{
  "tie_embeddings": true,
  "init": "trunc",
  "lr": 0.000996,
  "warmup_steps": 452,
  "schedule": "wsd",
  "doc_mask": false,
  "train_tokens": 1047000000
}
MLP neurons of a small language model. Each row is named by its layer, matrix (gate and up: input weights) and neuron, and shows model dimensions 389-484. Each number is 50 + 15 x the weight over its row's rms, rounded and kept within 0 to 99. A neuron's up and down rows have the sign that makes its largest values positive.
A block is one neuron, or neurons of one layer that tend to fire together. After each block is what it responds to, as a language model described it from the Wikipedia text at the highest values.

L4.gate3:45 56 38 68 81 47 22 71 42 17 49 24 31 59 50 51 57 54 37 40 54 50 66 57 59 98 43 40 59 50 39 34 46 58 26 46 46 65 47 42 41 28 38 57 58 46 62 49 57 25 35 53 55 39 51 69 19 43 51 66 66 67 50 59 44 73 40 32 60 47 30 59 48 39 53 60 56 67 63 51 48 46 54 45 45 59 61 77 72 66 62 76 51 44 42 50
L4.up3:63 49 60 47 49 47 53 70 76 60 48 46 51 31 76 60 48 53 37 48 61 59 77 14 57 51 73 69 37 60 39 34 47 72 26 70 71 33 67 70 68 55 55 53 51 51 46 60 65 41 42 66 62 41 77 59 44 76 64 64 39 45 45 68 75 71 48 53 67 38 06 62 34 58 62 84 45 16 48 57 47 43 38 49 25 80 32 56 34 32 66 52 52 44 53 56
L4.gate114:55 46 49 44 64 62 35 55 65 52 52 69 34 53 26 55 44 51 23 34 63 52 49 41 65 54 60 41 45 76 52 56 23 62 24 31 74 49 65 49 25 58 47 51 32 60 45 47 26 41 38 42 46 53 70 37 48 61 56 59 43 29 53 44 83 35 39 59 69 41 20 38 40 57 77 40 48 54 25 36 36 55 63 50 47 50 61 30 59 44 50 47 56 59 67 48
L4.up114:52 79 46 66 45 43 57 52 53 68 58 59 64 24 68 25 49 35 53 45 57 41 43 29 29 58 54 48 54 39 52 32 49 54 52 41 49 36 39 27 46 46 90 49 23 44 32 39 45 68 22 49 31 21 59 84 41 38 56 58 56 70 48 77 57 88 34 50 58 73 49 65 75 51 29 63 60 32 64 45 82 61 34 65 35 68 43 45 45 54 48 53 42 43 41 43
L4.gate1092:31 51 62 59 52 39 39 65 54 50 58 58 41 68 64 66 34 53 21 46 38 64 40 62 19 61 42 46 48 48 54 62 38 45 38 32 51 51 60 51 76 37 40 50 55 55 56 58 64 76 41 31 59 44 27 63 16 71 68 23 55 28 67 28 84 68 42 48 60 68 49 51 55 59 73 42 47 59 39 56 60 47 78 50 57 56 22 33 50 58 24 39 68 52 37 43
L4.up1092:50 25 51 72 51 45 35 64 71 56 40 39 34 16 47 58 61 32 87 47 52 45 63 43 72 76 41 54 48 24 62 58 50 61 41 70 50 53 32 73 29 44 64 34 38 58 63 26 34 64 39 27 57 67 29 56 40 50 52 31 36 61 23 52 30 43 41 44 66 47 31 77 53 51 27 50 59 48 65 35 51 27 48 50 78 43 43 40 68 53 59 58 49 51 29 49
L4.gate2032:75 16 57 57 47 41 29 60 43 32 49 57 52 60 71 60 37 49 30 49 48 50 54 34 84 23 35 17 61 52 43 30 43 57 33 34 71 59 60 66 64 48 53 49 56 51 59 58 45 39 36 62 45 31 47 62 31 51 46 39 51 69 65 56 51 73 54 44 62 36 55 10 53 68 64 66 57 49 52 42 48 66 42 40 58 49 60 39 49 49 46 59 38 38 37 79
L4.up2032:53 23 42 47 52 78 47 47 63 53 39 72 39 91 49 58 37 71 53 38 13 35 69 70 59 54 41 57 50 71 73 69 47 40 40 39 32 61 30 76 69 35 50 49 56 41 58 71 57 52 57 81 58 81 80 03 44 29 28 51 42 48 67 75 71 62 40 24 59 24 54 42 50 60 41 72 59 39 88 30 68 50 35 30 55 59 85 63 50 50 59 34 66 35 63 61
Adverbs, mostly -ly, placed just before a verb or adjective in narrative prose, such as quickly became, promptly, shortly, soon-to-open, eventually led.

L4.gate682:36 45 48 53 64 54 73 37 50 19 75 39 49 49 66 57 41 44 40 34 64 51 71 47 65 57 65 59 32 47 53 77 62 78 27 75 46 50 46 57 54 41 44 45 61 80 63 24 49 76 48 27 26 43 60 48 33 30 67 32 38 71 63 44 38 35 39 32 57 50 60 49 48 60 31 50 60 36 28 76 40 54 46 37 39 36 28 42 88 47 45 33 43 27 57 24
L4.up682:42 23 45 55 41 35 41 43 37 41 56 69 35 44 38 54 63 62 74 43 42 41 35 45 30 67 40 61 66 51 54 54 58 46 35 45 41 34 56 63 70 59 55 61 31 71 50 70 35 31 56 59 27 52 40 49 74 52 58 60 46 54 20 43 24 50 48 52 53 61 27 25 74 59 44 70 39 18 30 50 40 59 59 33 47 12 43 31 52 70 63 28 41 44 67 30
L4.gate1130:79 62 69 63 40 35 25 43 36 63 24 56 36 50 56 26 49 58 20 52 62 35 18 41 45 39 41 40 71 64 49 46 52 52 63 62 68 60 47 80 36 27 41 63 52 52 73 62 61 59 11 57 52 38 41 52 30 63 46 71 67 47 52 80 46 48 26 90 51 32 53 42 46 63 62 41 42 48 42 72 42 63 50 63 54 55 48 32 52 47 44 40 45 55 55 64
L4.up1130:46 56 56 57 71 51 42 35 74 37 35 58 45 65 25 44 59 41 22 26 17 45 49 59 54 44 62 66 38 47 61 40 41 66 40 19 50 52 43 60 46 43 20 46 45 56 68 69 72 46 44 57 32 74 46 82 21 29 76 33 57 43 38 77 38 44 44 48 45 55 51 66 40 29 49 34 48 46 36 62 34 55 63 59 64 61 40 28 51 31 40 22 43 61 42 56
L4.gate1394:20 85 31 52 23 25 52 78 51 53 58 46 35 68 85 67 54 16 51 62 78 49 65 48 59 51 50 74 46 34 35 48 24 50 51 54 46 44 34 27 44 52 32 65 71 73 52 32 44 68 48 49 42 27 47 65 52 42 41 55 35 44 67 58 50 84 52 52 46 32 43 52 25 54 75 60 34 45 17 55 61 69 46 66 47 74 57 47 63 83 54 48 52 40 22 74
L4.up1394:46 53 49 50 77 74 50 39 40 73 54 68 40 57 37 37 20 65 57 38 47 31 23 38 32 60 64 56 48 38 53 52 59 63 38 45 54 55 46 47 35 38 40 50 24 45 58 39 60 68 44 81 39 47 36 41 51 33 51 37 47 34 54 42 58 56 22 40 61 51 71 46 71 53 24 16 48 73 57 38 23 50 65 48 42 74 33 39 50 53 45 37 44 75 46 34
L4.gate1707:46 76 52 54 57 52 42 71 71 57 44 70 15 42 18 73 35 50 31 51 45 57 31 51 67 30 57 27 79 50 42 62 46 79 36 55 77 55 61 35 74 54 61 73 58 59 50 36 29 50 52 35 45 47 38 59 42 36 45 54 60 50 59 55 42 40 55 50 41 24 59 54 38 51 56 59 43 63 31 41 26 34 70 35 26 45 34 39 47 48 64 34 36 60 74 46
L4.up1707:62 25 34 47 74 52 39 66 67 66 37 42 52 86 14 32 54 99 37 49 27 35 54 14 46 55 65 53 35 45 29 69 71 36 41 50 41 62 24 56 57 62 55 50 31 45 60 58 45 61 37 48 48 33 20 47 52 31 67 37 78 40 58 31 57 40 29 60 45 34 59 37 42 69 56 46 65 71 39 45 14 51 40 32 28 42 39 67 45 59 54 54 50 65 26 42
Leading number tokens, mostly the first digits of a figure in a wiki table cell after a pipe, such as totals, points, votes (21, 131,040); also counts in prose (21 home runs).

L5.gate70:22 37 55 59 54 67 42 61 61 36 29 65 55 39 48 51 38 55 57 58 23 48 19 64 42 53 57 46 26 68 37 37 45 56 71 37 46 49 42 34 51 39 51 50 48 73 67 80 29 61 25 59 50 43 38 72 42 56 59 50 20 30 48 52 22 33 38 63 64 44 45 67 53 19 61 53 43 41 56 22 49 36 46 49 33 14 56 27 48 46 63 34 70 87 36 61
L5.up70:47 78 50 68 43 53 46 29 47 38 50 38 25 20 37 55 43 50 61 14 75 43 36 75 55 45 74 40 72 56 73 72 74 83 55 48 36 21 27 63 54 50 46 44 68 82 50 51 59 55 35 71 61 59 50 40 65 45 34 37 44 43 57 57 42 32 43 58 56 45 47 56 44 60 32 58 67 25 57 38 21 56 66 13 69 60 19 32 31 48 57 52 32 87 73 55
L5.gate565:47 39 69 61 57 50 44 61 32 67 35 42 42 66 54 46 49 16 32 36 60 69 58 52 44 70 49 36 86 65 73 45 55 64 65 22 31 84 42 53 49 71 83 57 33 60 73 35 83 62 45 49 55 61 31 27 52 45 64 29 55 43 29 36 68 45 22 54 36 59 35 52 59 57 35 32 67 53 39 50 28 41 74 57 56 37 87 39 47 27 45 38 50 91 71 61
L5.up565:33 21 49 64 31 57 48 66 56 70 81 69 65 39 51 24 47 37 55 39 58 69 54 71 59 46 77 52 65 54 40 68 51 54 51 34 34 81 27 69 36 54 43 43 34 34 61 55 45 48 64 52 51 70 38 55 55 39 55 53 54 22 12 43 60 77 70 47 62 33 46 65 32 52 41 41 75 80 47 70 27 29 54 50 68 40 43 40 40 54 64 67 35 48 38 27
L5.gate878:41 48 51 54 50 73 59 63 14 56 76 18 54 59 39 60 80 50 21 62 22 34 41 51 43 47 57 36 44 42 64 49 40 68 42 71 44 30 37 77 43 43 10 44 17 24 83 88 64 33 50 36 49 52 64 49 56 30 39 18 51 30 87 40 46 61 75 74 36 32 33 51 49 56 56 38 56 75 67 65 52 62 57 49 42 71 49 45 32 55 62 42 58 37 73 40
L5.up878:58 60 60 46 56 35 26 57 37 66 45 46 45 53 26 51 36 39 21 61 71 52 67 47 52 45 28 65 40 74 47 48 35 46 60 48 82 60 20 42 50 68 20 63 38 97 29 52 29 50 37 66 41 60 45 43 54 92 55 61 63 24 60 70 36 54 70 77 54 49 52 55 66 47 41 28 98 55 46 60 53 64 41 39 43 54 65 30 34 43 77 44 61 36 64 40
L5.gate1163:34 45 38 64 49 55 57 66 60 51 49 42 37 47 59 55 46 42 56 42 65 68 74 50 53 43 44 59 42 66 50 69 74 56 53 58 43 46 45 51 26 24 24 62 50 55 68 43 67 56 57 66 37 65 75 68 42 55 41 52 60 51 60 69 39 40 48 18 17 52 56 46 67 24 67 58 63 34 87 29 49 28 80 55 42 61 34 29 41 59 45 47 50 42 54 59
L5.up1163:28 59 47 55 52 45 31 66 66 38 52 56 68 46 58 55 55 58 30 50 47 67 61 15 45 55 54 27 48 10 48 38 39 73 50 47 40 39 35 38 53 20 48 57 29 35 37 39 33 64 52 68 69 53 14 43 77 52 30 50 38 61 63 38 29 53 31 66 39 50 70 73 50 59 43 64 70 39 59 31 54 64 46 62 39 52 64 43 32 47 47 58 33 33 59 54
L5.gate1362:24 08 38 56 55 59 57 53 55 76 54 57 50 49 60 59 41 28 33 19 46 58 63 66 71 32 61 50 32 45 74 29 50 55 75 53 37 64 38 56 48 39 57 47 73 16 73 35 31 33 30 53 72 52 32 48 28 58 43 64 50 29 50 58 31 68 44 79 63 71 26 59 62 52 56 53 33 57 33 52 84 41 61 28 34 27 47 49 26 53 36 57 66 46 63 74
L5.up1362:49 37 75 59 62 34 56 83 65 63 59 52 60 41 78 30 61 54 33 59 46 66 62 64 45 59 30 35 53 60 51 65 57 23 83 34 51 29 60 76 41 63 56 21 47 37 46 54 22 40 61 69 60 35 52 35 52 43 44 41 47 49 63 56 63 57 89 72 28 36 42 60 74 29 71 48 45 57 61 55 93 40 43 63 31 09 55 43 51 57 60 61 51 42 57 32
L5.gate1438:58 37 52 38 42 66 81 36 66 48 43 47 48 79 40 47 46 90 53 39 56 55 40 26 57 27 84 64 22 60 77 39 65 60 33 64 62 58 37 57 46 39 59 54 54 29 43 60 46 73 52 60 60 48 72 50 32 55 41 41 47 47 54 39 43 60 43 37 76 23 32 43 59 50 60 76 48 32 63 57 26 37 14 61 47 48 31 67 75 39 47 59 59 50 55 44
L5.up1438:59 70 28 42 31 68 31 36 52 57 53 51 75 37 40 36 47 47 54 50 40 48 50 06 21 44 63 33 35 63 63 41 39 68 65 52 28 38 36 74 60 21 40 39 41 49 47 34 17 48 49 63 51 41 40 70 58 50 64 72 78 72 56 58 49 64 36 47 47 85 49 55 60 49 59 25 76 36 74 72 20 42 43 31 61 56 66 39 48 56 41 66 67 54 43 32
L5.gate1644:49 43 63 59 62 41 55 72 50 72 19 23 48 46 39 48 37 34 59 67 64 48 53 33 33 44 61 67 64 45 37 83 49 63 66 53 38 59 72 49 66 53 27 62 38 46 56 30 43 57 66 53 51 53 42 17 78 62 60 34 36 17 62 38 38 38 45 47 64 42 50 37 28 58 61 40 44 35 70 77 31 53 59 62 39 34 65 34 55 64 62 17 52 67 68 36
L5.up1644:76 64 32 38 75 30 63 33 55 40 52 47 28 50 66 30 31 51 81 48 45 55 82 63 60 44 64 65 58 69 64 50 62 39 55 55 25 54 49 32 39 63 43 27 42 82 48 25 43 71 39 55 51 53 83 58 35 65 69 44 59 59 56 37 45 05 29 37 82 27 33 45 42 57 51 49 49 61 68 32 51 31 39 47 22 27 63 45 43 50 28 61 47 46 50 74
L5.gate1820:33 50 66 31 38 47 48 72 76 35 55 44 57 55 10 34 80 71 38 76 37 22 50 35 26 45 64 46 68 54 37 63 69 41 63 48 22 61 46 47 42 45 45 62 53 69 85 59 56 57 32 44 35 53 16 54 27 63 53 26 68 49 84 62 35 37 40 54 51 30 35 66 37 47 41 38 42 74 67 29 54 63 59 49 17 55 64 06 31 55 48 66 25 65 70 44
L5.up1820:26 36 48 55 43 78 61 31 69 39 64 45 56 19 57 28 49 61 28 44 48 50 68 52 82 35 74 67 49 51 56 45 80 44 46 51 39 72 06 50 26 48 48 65 49 48 46 30 82 79 28 47 70 28 42 75 59 45 51 62 82 53 20 45 56 23 54 29 35 58 33 50 48 74 58 38 48 27 62 53 37 14 41 33 53 38 37 29 38 38 45 70 60 68 85 30
Mid-number digit pieces and numbers in statistics, sports records, tables and years, such as 2|89 yards, 3|15 at-bats, 1930.

L3.gate1444:37 55 62 34 28 08 03 73 60 36 53 38 57 53 58 36 58 65 32 62 26 44 55 55 72 63 55 48 42 43 22 47 62 44 43 62 67 58 61 47 59 39 52 46 43 50 53 65 39 65 58 73 55 65 63 64 49 44 36 41 50 52 64 30 29 77 37 44 57 68 31 49 50 37 35 53 63 51 55 49 31 51 56 38 77 88 72 47 37 48 62 38 44 57 38 58
L3.up1444:51 23 67 70 68 48 45 74 62 71 33 36 74 62 28 52 41 49 66 49 58 52 44 52 50 29 58 28 41 60 44 51 71 45 44 66 55 38 42 49 46 55 41 78 36 83 51 58 48 86 74 86 52 65 52 54 41 52 31 90 34 59 40 61 25 65 47 34 33 69 50 83 31 15 50 90 53 42 15 56 34 34 33 51 35 49 61 50 40 35 59 79 19 70 58 52
L3.gate1658:42 43 64 19 38 61 38 68 63 66 54 25 43 49 58 45 85 40 39 68 35 46 51 56 15 55 25 33 51 62 40 44 47 52 61 53 38 35 42 58 28 39 46 47 50 53 59 47 79 45 31 60 30 67 39 66 57 24 60 53 13 35 00 64 52 52 59 73 48 43 52 47 72 19 63 58 80 54 09 57 54 53 44 31 57 68 85 56 68 37 89 53 67 65 48 44
L3.up1658:22 78 53 58 62 36 53 48 44 56 47 60 62 80 38 48 56 71 50 61 71 62 74 86 52 54 60 44 21 34 31 64 61 50 63 64 55 43 88 62 53 44 46 45 70 53 48 64 34 42 64 39 51 60 52 55 47 45 40 54 55 53 65 47 56 35 65 36 33 45 61 50 60 60 39 53 74 35 59 41 23 65 50 72 56 37 66 49 70 71 54 45 35 53 41 35
Digit tokens that continue a number, mostly decimal parts after a period in tables, statistics and census figures (.67, .60, .56), plus numbers after codes like COVID-19, A-10 and CD170.